Weights of a small GPT-style language model, trained from scratch on English Wikipedia: 3 heads of 64, MLP 384 GELU.
MLP neurons of a small language model. Each row is named by its layer, matrix (up: input weights) and neuron, and shows model dimensions 0-191. Each number is 128 + 24 x the weight over its row's rms, rounded and kept within 0 to 255. Numbers have three digits each.
After each neuron's rows, "fires on" lists the tokens most often at its 100 highest values on Wikipedia text that the model never trained on.

L5.up57:184114156112166141152137113112105120080141154159102119154131159099153121084123115108110137119135113138129142143087096111155144185153158073119132096110091122156111135157137135136144140118148127136134157111124123126130114074232113137166142105121167128150171136111103138152152104093167155107120105133133106131150095135102082140110153134128100100106141076141102141146158134142165129143107137131110159117107143123142146118144166101128108145141128127098149123110122131121143068122076149146142093139153104126148156116111114112134113107148115134099142141118072167112131104137115115147
fires on: " comp", " rel", " fl", " techn", "-p", " prop"

L3.up149:118121119172102076131137149078147104114148126160133130124141160118109114103125159122130118117148131154119143163084141113133130101152133071159146152115169124126164131141103098146144048085183152165113110124115120143129169154142152093150147122125107170120156092090153151114144115128162121162140146132119131134134069143115147117142146171125141127123121135081129109091123127084140156143113137099066084097153104130121138114134128133122145120119097123139153109153141135148099120105121129127154077117133148162123139173146123113128138092127150148103126160094094180100163112141137108111
fires on: "board", "ural", "ual", " film", " club", "ional"

L2.up115:128092138170158144148115149128159110119128129130147100073137122103144073116138124147116102147144142131148143116088116183112089143144120141113118136144101131158103162122115117129136115146087109132124133135168104136128112163153123108131118158101159114153108084126096087166143099118138137062162152089121147081138124116129120100105102126133113105154140135095159166118146132127131122131123099162082082140115121191086155134132135150111056142150148100163149125154134110182155128104158133083108135150108105129130146101161107088086165131151130139140132134135160149156133125128147136113
fires on: " number", "-C", " le", " code", "ensus", " IS"

L2.up303:089130140115146116139113135158152113103137110162137128113145069152098099132108102149171135126128131129127116110068146131157096100184144123101145120129133082131112171062104133138132126129109188105144120170145091141134153120151147129133068106133102100134122142106142114122106140149120168128150113161077156139117145154142172158114097110138168110109125112098148144107144113136097130105126140131140110152095152114139148111124125140133102122127103094116120123120097108110079142142113094141126094132083171111160112130172138169097095152133180137118162167170113133129156142144099119156
fires on: " sur", " York", " main", " sil", "ier", " Hol"

L2.up189:127140125112102146168096102100147128128136143147111126133136112114168111120132179101112106091132103113098124162171106138131151152125153093106081145115107115152133138084130138136117147123129151131096136095153160115200153120140084123134154154079121114135108115109125143137156083162131142120134116177099129132171146131141128112095105143148119124114114141105097107099162124100183145097109146113117114142160114126136188150088123122128163109199136156155107086152139147142093111112104151098147110109137151164132116143156142091154141146139122124138125120085125177115109097174094114120
fires on: " |\n\n", " other", " hold", "ource"

L9.up93:095125126129132128139167080133120123110131092107102155102135151112144148111125114145129164130110162127111171094105110106113178174129123120178168148121149101145137138135125129131161097126135173132131129109127163142156115126130111144139094130179134104097150142082115155100135105117097102131158138116097137120115154104147141176116126094139160136145114098099142182154097122144134170152157104129144144154129091127147168144154104136111116122130107091161114106131103107082157100099167141072101116116147107157163072101128122080168134102125167122098123097131141168106109122139106153107
fires on: " f", "if", " was", " were", "n", "rac"

L2.up236:166148126143155119150123120097137129108099166095142153143152145181157149140121132122137136078127106109129155125137141146137170130134123101143158155147159138143152111105094100123094130114168136141106148135147095129155116121146143151163120119132145138140098112099087087141142130151117108109109148105119138140126099135112157128102114117186118103114178093111101092129103162139148122140123180156158094121104106131109139103139141156104079118108173137090126165109151152103119130091146102106130117098132141101112107153123048136130102135156148114149136088157058123100136114170169146101
fires on: " comp", " requ", " Ret", " resp", " int", " cont"

L3.up261:130129157130126124106138082129093142128153150119171148134175167129110149141110126131143108145139139138106157150155087098138117096105133160104115123159104102151159152110128118090139158135118133099122167154116131088160110122153104138108125100141153098101169149118110114138099127125090119131137114133149150140139138136110074100174096108077135134131100102090116128130174120142161108156146117082144111154150115158110096119157158142132146164093070157069131130144130103144132099122136131099157126140167111147118106131152137158103091107150150198119172101110111140117176089122118107129
fires on: "ec", " col", "ists", "-C"

L3.up197:076131117111119166152162146113061139122136122146116135162143110149113084161145108129098146110138154119113151153137146144115108113100148134115137124136114131128179148136105155084142097106117138155127148141184125123122153116092086153172095145149174084150120145125167135126121178087148093147079171123110157150118115136127186098100177137170170121129135147118139120083154109131144136115130133116119121133106124126097120086147159156147120124130102170104148148097129125107103133084098093116125106120106123137087119152165152135127152109128116122134124102089150159135114082104120108128
fires on: " as", "S", "In", "As", " with", " and"

L2.up97:146122133108109149130205129116114133114168086150106134147114168134115153109117153101131167126137144161144099131116141161155139161140132126109123135090116144119139175142078104117129139119103150115155146138101119117102147126149102100145120137143146118138145089125105127145114132121088135143071109092090152169107116082133149125109170102158135088076118131116134129123135061143148118105168134121131117147142089172118126145108151098141080127123109146175162144120134143079119121084131095160163111146127126138099179098137142132097159111108146123116153140126121159151137109113157124068
fires on: "T", " world", " World", "th", " Group"

L2.up311:126147137149100129099153110121116113091097096089170122139147149161110124121168136077124136124128096119124116163154172138132109137164155105091139155101110109167123126147103097128146074091164100148169138147106113124139155118140105099131135167134065131099127100150156084091154123143126108136144167137129147167131170134140129137122121130150110161147134100152122108150085108121123118177125127171132124156120170111107148082116133154131109146149134139115086103131104119140137120121156118118153148085189154146126105125106095131138162108135104071081141140137153128080155110122136155125
fires on: "w", "gr", " well", " more", "za"

L2.up230:159173141143103172121153127150117090082145169125098114146116099125106109201126096105096145163116151146181101105139165144111125094140143131136137156149148134142109137169146088130095111187088110126109139120121147084089110126122132140152130184132101144143129149130147142143150142159165127092110126130167146114071142099145090149163100133149080092138107089127131083097159141114138108119145089131140142121139122112108116138120156110155126156133109103172128111156149089139169105129144124135126113129121130143124121153124100163126125113132135096152138143098079148119108108115152098126
fires on: "ast", "ight", " Summer", " Born", ":"

L5.up286:098105138148096154130148156136127127094133120093133143130164110117153129146172131136141108185175098127126127148143130119125149106102136161119089162128099154113109115146083143075102144098118135129114153083139110176103127133164142140109070181116114098142132146140131090160147158110155136143152134128100147131161092102169120139166116106148105112132100121163141123160169169105135152142132178124124124117149171170120110090106126124138106125151118146110131134125123090131097125157109179176122110100119122126125105107130091114107155076132130084133134134156087107132113072130114141143
fires on: " over", " res", " high", " areas", "als"

L3.up178:122153112104124115160107134142126139115145131158122134125127173125101082146151129109113142157092088145110142129147105119104119139148154169123145142094135143109121180108104169110134158088127115092153109141120149102085093101138128131148179131123136153114098141115154112113096110105161096163085079104126135153181116129143142151110067133108156126145148104121118137123142120131142072084147150120175103161124151139150101090088131117154128093093091147138126167153171148141147115136127104129138155101118115111084096134157125124162160123111125168148124125147168121128074136156150102151
fires on: " Award", " and", ";", " as", "),", " Tour"

L7.up346:145159132096163153156114134116114093126058084158158085121076153095124119147137106136142148077121101092121120081100108088124139162118140150100134116119140106081161094127153127142158127115098105151139105149143158105141101172065153146165111128127131131115155141132123102147121091150132109166137146161158157124141153150134158120142155138135115175145144151125113102137148138124178124112159121110157098134136126115113125079106094107122133128129162123166137126144112087108122104090148144103128124115135133130141139121140104158158081106169120175125120133158093121094157120174121142141
fires on: "v", "ar", "h", "th", "ol", "ly"

L3.up273:158130116140118095092082097103118106104128097088129146124136144094113131101116131117078158093133142148122108121141139117107152168127134149109158177170139138132112124102144127144132125106120137141070161171124121128131114158143114105117107104160124119122198115115172156099140125097129085148096119126121137132142157175109112140114070164121108114117153155122112105166164117085158146149189120124144120132123132146137154134112117084146151153085135095160115152119163188157126190096101128110138085113094164137119138120100139136128107102122114140119149143124138124126112165092145132128
fires on: " ", ")", " fun", " ;"

L2.up208:154162147111165117149129110145099086132153095170153135094120151113131092129150142132096128144194130129150136091126153103102155083146153075145146116124127096124115133133129128116169122143159105087118127122095145142144149092099090138141088135132114108133105153108126105121092145138075132122127127149111115128107171113125153129169130145093141099102111173071100117143113134067142137134109115105120160126132128148106119189115125110150131130144164089176147122110116146148132105129110150111138100136090146122136152136129178140087108154171109108129099157184153118139083138132149138143
fires on: " National", ".S", "ph", "ov", "oph"

L2.up144:121114140137132179111132112140131128134128138176101134130105136130103127155152136116108118100102139122090121115145105156114099090156150124144104129155136130109099113103160170140101120120135104170118180078076119079139125109132140130121109148144168162133126174142076115119148099128168146159111119124123168110158133086139182101094127134114152145108138110119163111128175117160132113092079154108132118158119142178158104111147135100135103119115135101108136086122145134098117113102164165087161116111105123132152157108113156110162127052143127144167135155163152123128137097117125127141
fires on: " re", " new", " exp", " Pro", " intro"

L2.up153:114133083114154153146152115115123153117157108109106094121131117130104127118141108113113151174113123141190130133161121140114109085149124145122153128155125120093119112126141092136138113148080131142131181133132149084110108137139098107131124130117181121147091112139126114107133136121113135136117173128111111130131107159118171135131110133083104141138098158099139135128134127116119137101122167167072057115121154129160088111190129094126117140122073165154142133130139072074105128128141175131120146152113097138113125149150138146168141130123101174140119118135141076182115153170142149159
fires on: " No", " Co", " UTC", " Author", " Found", "chitect"

L2.up91:125153141105151107146103162096137121107124121143129108102137155166081133113088176153134101127142132126114114110077125086136132142120107129122153139110129100169122148101150148095108135145084123124087120103156166163105125153147131099126147117146131144151135153144156123115158141148150143073130128066122083126116109128171156117090163141113168167097142133119137142132108114115129161168129138127146147100065148146159115091139192099123141120162152069129109135094125110098099160115101135141149142163118142190139137103169152097104122137126125136161116100149123136134113097141129122112
fires on: "=", " k", " typ", " the", " =", " ter"

L2.up255:134092105151135121113168180150098133135142151078113128159122086141148108147136115147113097114162140129138156110117139098134126118152134120125114150121192130131130130151071110131071106151124133126094114127153148129109128122126134115171088123110118130118138197127119121117094131106117161121102136093151190128119130107105143152104129061115219137102128124139111121160106101114132115141147147125132140135146143099129116106152103111140109115099163170121163092140155136135151115126122105142181100124119128105131123093111148111097098154124116187149140165096116132157140118087127116087
fires on: ")", " she", " She", "]", "ut", " part"

L7.up315:127130148137115159169136104121114119112125148104113131136141155096082134130118099092124109104138114156136148116172140136135139094134132139088144129132141090116136132125127190116161104169114141143077117157124144142140141094114158084132097134148138098118120196117114141105116092132146140127097163106093113100127151126129205154066137092135155120130133126145129113142128145128107161143118158143112127100147135149112167179139138153164094122122131066125112101113131123144108183129116140130141176144128132167113118173104107102096081115114105132148140113075109149125160115122162169141
fires on: ".", "ann", "op", "is", "ri"

L2.up265:147091147115152118143123118106116142131118094117142140114123123115088098094110131134094127112108131129127171171155098155138063140167144174133150144149104090129093134147128108125136112102106140123144113136135136107136148140109166085155144110152147131153102119096112080093139128142131107151155104150175188127121134119116126128142210104139137120190115117166116117118130075141167106119147148092096152114104136160132103166167166140101156130091135128101135149102110090151122142145102083169134120104116117119082114143117134127146132113130134153155115102119143159097102139100154162111
fires on: " film", "ik", "inn", " m"

L5.up311:084153134124093137091111105121141122111117195124098171125128150183127143094132110116078084146175097160087133156134128130115074132116142136090131094074156136167098140133138183107131124092111170166130094112110119089110124168118152113127110073122135148075125125144118114099190108134111130132133159126125094121143137150120160143140152128131156097093161150107131134135153119135162087102123170159101142118115138130139143103136145117135153129117091125147123099133126117098160108142127129151156109100148162110124139121125133125123134179188133105136127155120138132095140115130116136137
fires on: " |", " now", " also", "0", "ection"

L5.up345:113135168132139149079149164145133128154096119128131137146149068141129109153134143168138139108149150113099122120154127140146107132099158127141134130138111150144109096116134109135124103117108173148088141134140114176117162139112090140147134104115149149146111125151140062120145145133091119126133126148176132151150128093167133088121112058110130112135133127132153097108126106122123136108110102051149149102108135163120140091107134153121129130129158160176133155135093145116142117112096176080104135120116152087118084146130149127125140071154155091135162128115099175129136106137075132159
fires on: "on", " acc", " to", "ording", "In", " Acc"

L5.up259:135144113110124098102103132093107157113130122142111107129136145096178134109125132147112145108155142116140137132183127104116085113152117114137083154127096110151111077125120134130129137125147114156117110148146154154078170152138131142160103137166136102134139098124072174082124119114140131077098127114147103100077140134130173148143089142154122105160152148160098159139100148098084155111149127078130123118112111144130172153118153154114162137161102147135123135132109083103123196163123174077126132138126114114134131139122153146119114116114142115128090162100150101148146133180129104148
fires on: "ass", "b", " in", "m", " ", " m"

L2.up203:119129102147149141116088103127141081127101092114139151147110137124107123155140109129135131112161167151165123145091158143120173143143120162114164121102153078157099121134103135139111169130168130132091100148131096155130116171131106099166122137139145134099139076117137106163156114117167088087111085134140136154124137123137123128121107143168145118097167158157126128131097163154116090148141137117090081104100159120126117120125155104111110107120131137112137121120138122145137141121103101137095088088124196117144094148148092150120121188174115154142137120143185094115131109082138114150
fires on: " ", " l", " (", "("

L2.up186:157187095115116133114123132058138139099158095132124112183093167138140133131160119084146134137098121133146146134100133086155149185179140065101136125145145117080166117142052093117151112098139111119133097140100124154129111169142096147159086145096141142129113162123108118119137129084119112171139147127142145106106115138158130154167104123134118142105148107110149129130121108127114126121120113116115128132114156141116130093143091140116139108114137177167148157127188121115128126129150123108130100118084115118154107125157130123114119105126127148149104126104126181156169107120133158151
fires on: " J"

L9.up38:120117146146129109159136147149118112160117119132121101152124113118103177131151118132094105142122122164143100077130135147135063097137153161146174114145122130137124097065176112132164104123159171092085135146169112132092156142149127135126109155134154152154136134134105098150106132132117074123146136077124183107132121110105110148079158118097118102100131106119163118135118130133122152105110128118110096123154143138126131154121155095138067143183149133135149139130149151122123160086154092143114113085113153168132115106132111104137116129097141113144142158111170105175138162107113109157
fires on: "A", "are", "ire", "I", "ile"

L2.up108:161092118169147149128119095121134114103099098087158140157105140185116168169126117140107165125104093162073114142102140139138097117095097180152157105087106129121085132137126132151130091113160140170103123121090112124141144128155141134152133091150122115103113074092118137106123140131113129162140176134160144143126122094116119101139137129128147121076140143156163115110112145125116109131137171152152103153123130104100143092142131131114103143163142135128159088152122152163107151076121175129136096098188131124098101131152154106132157129097088122129122093121091135108144135128148127135
fires on: " de", " ar", " y", " gr", " beh"

L7.up127:123114144145153114147127112136133098084133110093094139074095117123162149146114122105151125093111136170141137083137142121167103177127100118138159136127115134114129152070159122146158156121149089099129143150134130115145091131144179115130136133161134149121143084112147132139115110132152142157097123167090156130121140130104146171134162097086116104162130102112084091132120126151144133133101127142145109128123133093103122153130191186105144141130095167106110156125139140126137174137106119122182119102094152157174100087143115112136159099115146123139117107133154126098066135154106116115
fires on: "if", "n", " W", " |", "en", "f"

L2.up323:156119161116149149132178156117138118125095089104107142163130164087121152095143125148133130127109128152127115109050101041132119111169147111133150130114138114120119132136095096082124119140157148158123176084123153088145142080170124141127102118127128125162181141125111167116122137142146135167138137122114172142147150121094117119083114139120117121137164111148122145097145102142171089144120138082138159111109131133138108125134140123116132109135114124152124139056111133095104104117124128131129085114113144126116174102122140116151148134107109182149146155171117150141106109099147153139
fires on: " opp", " en", " v", " av", " enc", " des"

L2.up68:120164111127129110126146172154120125112102080145124120119123102098089131133115160117170120105152152146126156131121076126148145102173138171120114126102076138151122145149156135160120132177119097120083133166119134122132138107143133155145134123132147137123157178118107103153132147182114150090083131128154140171110094158112140180093109136129131119096122142187095126135156133092119149170114131127109131109131120161105120133138110123067137120120103102113080102134097109129154144139133151120127114143097108097116188124138142104141119118126080115158129150185161121103106149116155085100
fires on: " stud", " University", " She", " Stud", " Tri", " Pri"

L9.up62:124163181152130128146124088108136105126147132124130090157123134125142120134145089135167127106127158148131136120135081126153116159127088117150147078134163108098101155137136077094120098171145152152129168106129088104081109137110145109118125141152119166101123139102126153154146102118100111134096146145141102161167171109143106154129108141142082144145132123082141107139106135100081117129168124139076123155141111134099118095170117101132157124166117146115169106111101102123172149150130127083127127100117112157135105100160126132127166122191128134161120135120160147120120076149143128171
fires on: " L", " Gu", " May", "reat", " div", "ic"

L3.up163:175103125135145163145105132129102125133102152100103132134165126168110108121128174127137163132123103174106136103084124112087075183127143135098180158105116115122133127124101147125137083160103102146106128124119178140148151144134095094133094131116100090115137148125122112158128158121119107122107110135121176114168134134147148139097133114141158114122125140127152160151174121145134116129136153144150114136107160146127122118124147073129109114113144144102124132083148148128127052117167159088109074105109140136127133138113135106132115087153115150118132143112161175137065099103158159162
fires on: "us", " des", "is", "ium"

L9.up53:110140121097142114111121141103136131092128077144103123120164140130126142127037145120135118149139161161162117096176166148123138095146111154158127147162081100129134092085092127120106116143135124142138138072131167160130144177106144123124116114145144154122190114111147128140137119136134137122096153137091133141096134104114115128116094119127124143114111136070133156108137141143119110139104123154126116134163173104083075166104149119118100147144117148147133133109091118170122117140166137123103113113148115165199135153127133138124124086140132116179080130122092123124126107121134104166
fires on: " v", " V", "oun", "am", "it", "u"

L5.up379:160122120144087156096106133103126130136152171143142157107063175127107125128097154139117101130110109125169145118147157130109140125184160139132112141151128132125096129108089109112156127119132149118109088118114096124109151149145144151168153110125153125147145084054167153142096112121131111110152133132143095186131078097102106160150093123147117088115177147110107133109090128155111128117139136158150150129136139078093144131128115133115109104141122095111147131163139141128117118147099125107128110157145166144120135106152111144141159135162113173153086143112075102101173131145116104160
fires on: "ject", " act", " Act", "port", "t", "est"

L5.up341:118149131129112153115117119151164126147110131107152150116139084137131106148098082078149140127149146171079094132097083116130153105178163148162138135106114124107119145145134128122159119138093099192132135141144090126099134132151150133118095126132122142122077112136117107103160123112101128144107114141076185151146136142117151149164148157159162104167123127159122143132178113141092090112172114139120114125120117176145153163163144101131126107113082139170137111142100129134147116093114138104165104130140095149128128088155110082099131178150098136136092109128120100135138104155109118140
fires on: " com", " dis", " coll", "ay", "ov"

L5.up98:076110161117130092152108109107141085135124139148119103184092162117140133137153136113161179134104112114076137133114153167113113134102110157097121143157143113135102151110085162105128147142128121141099118149090124145106135147174149131090143139139062139137137155124160078164140133125122098148142113121147108135135110142136097070132126151150118132090116118163129117134094121126136103116140099123144120112127119127146117121140119145161117146124161154158098089127107163140116139161136114125191132083141152106125138090116110149139121110162118147111097073075149144135198129164141110148
fires on: " I", " pro", "us", " to", " U", "ia"

L7.up316:126138129103172067127112160128107130145146132147095131112159157129081143109145172147155140138097160131113134096113102110083144099160122138090122128102120126162104121174127092121164119107126135122156148099129148096155176140157088174150066172146096121144100126146134104132109137130157119091118120104120139108114167160133144133160136124144176170152081151138159139070145154125147124153087117153067102115133150129093112103123127133131080099149136136103099148134149122141132111123173125112116142145095126178135112091155137126120128100106129140131125127121116122154136142102087140120
fires on: " c", "f", "m", " in", "ra"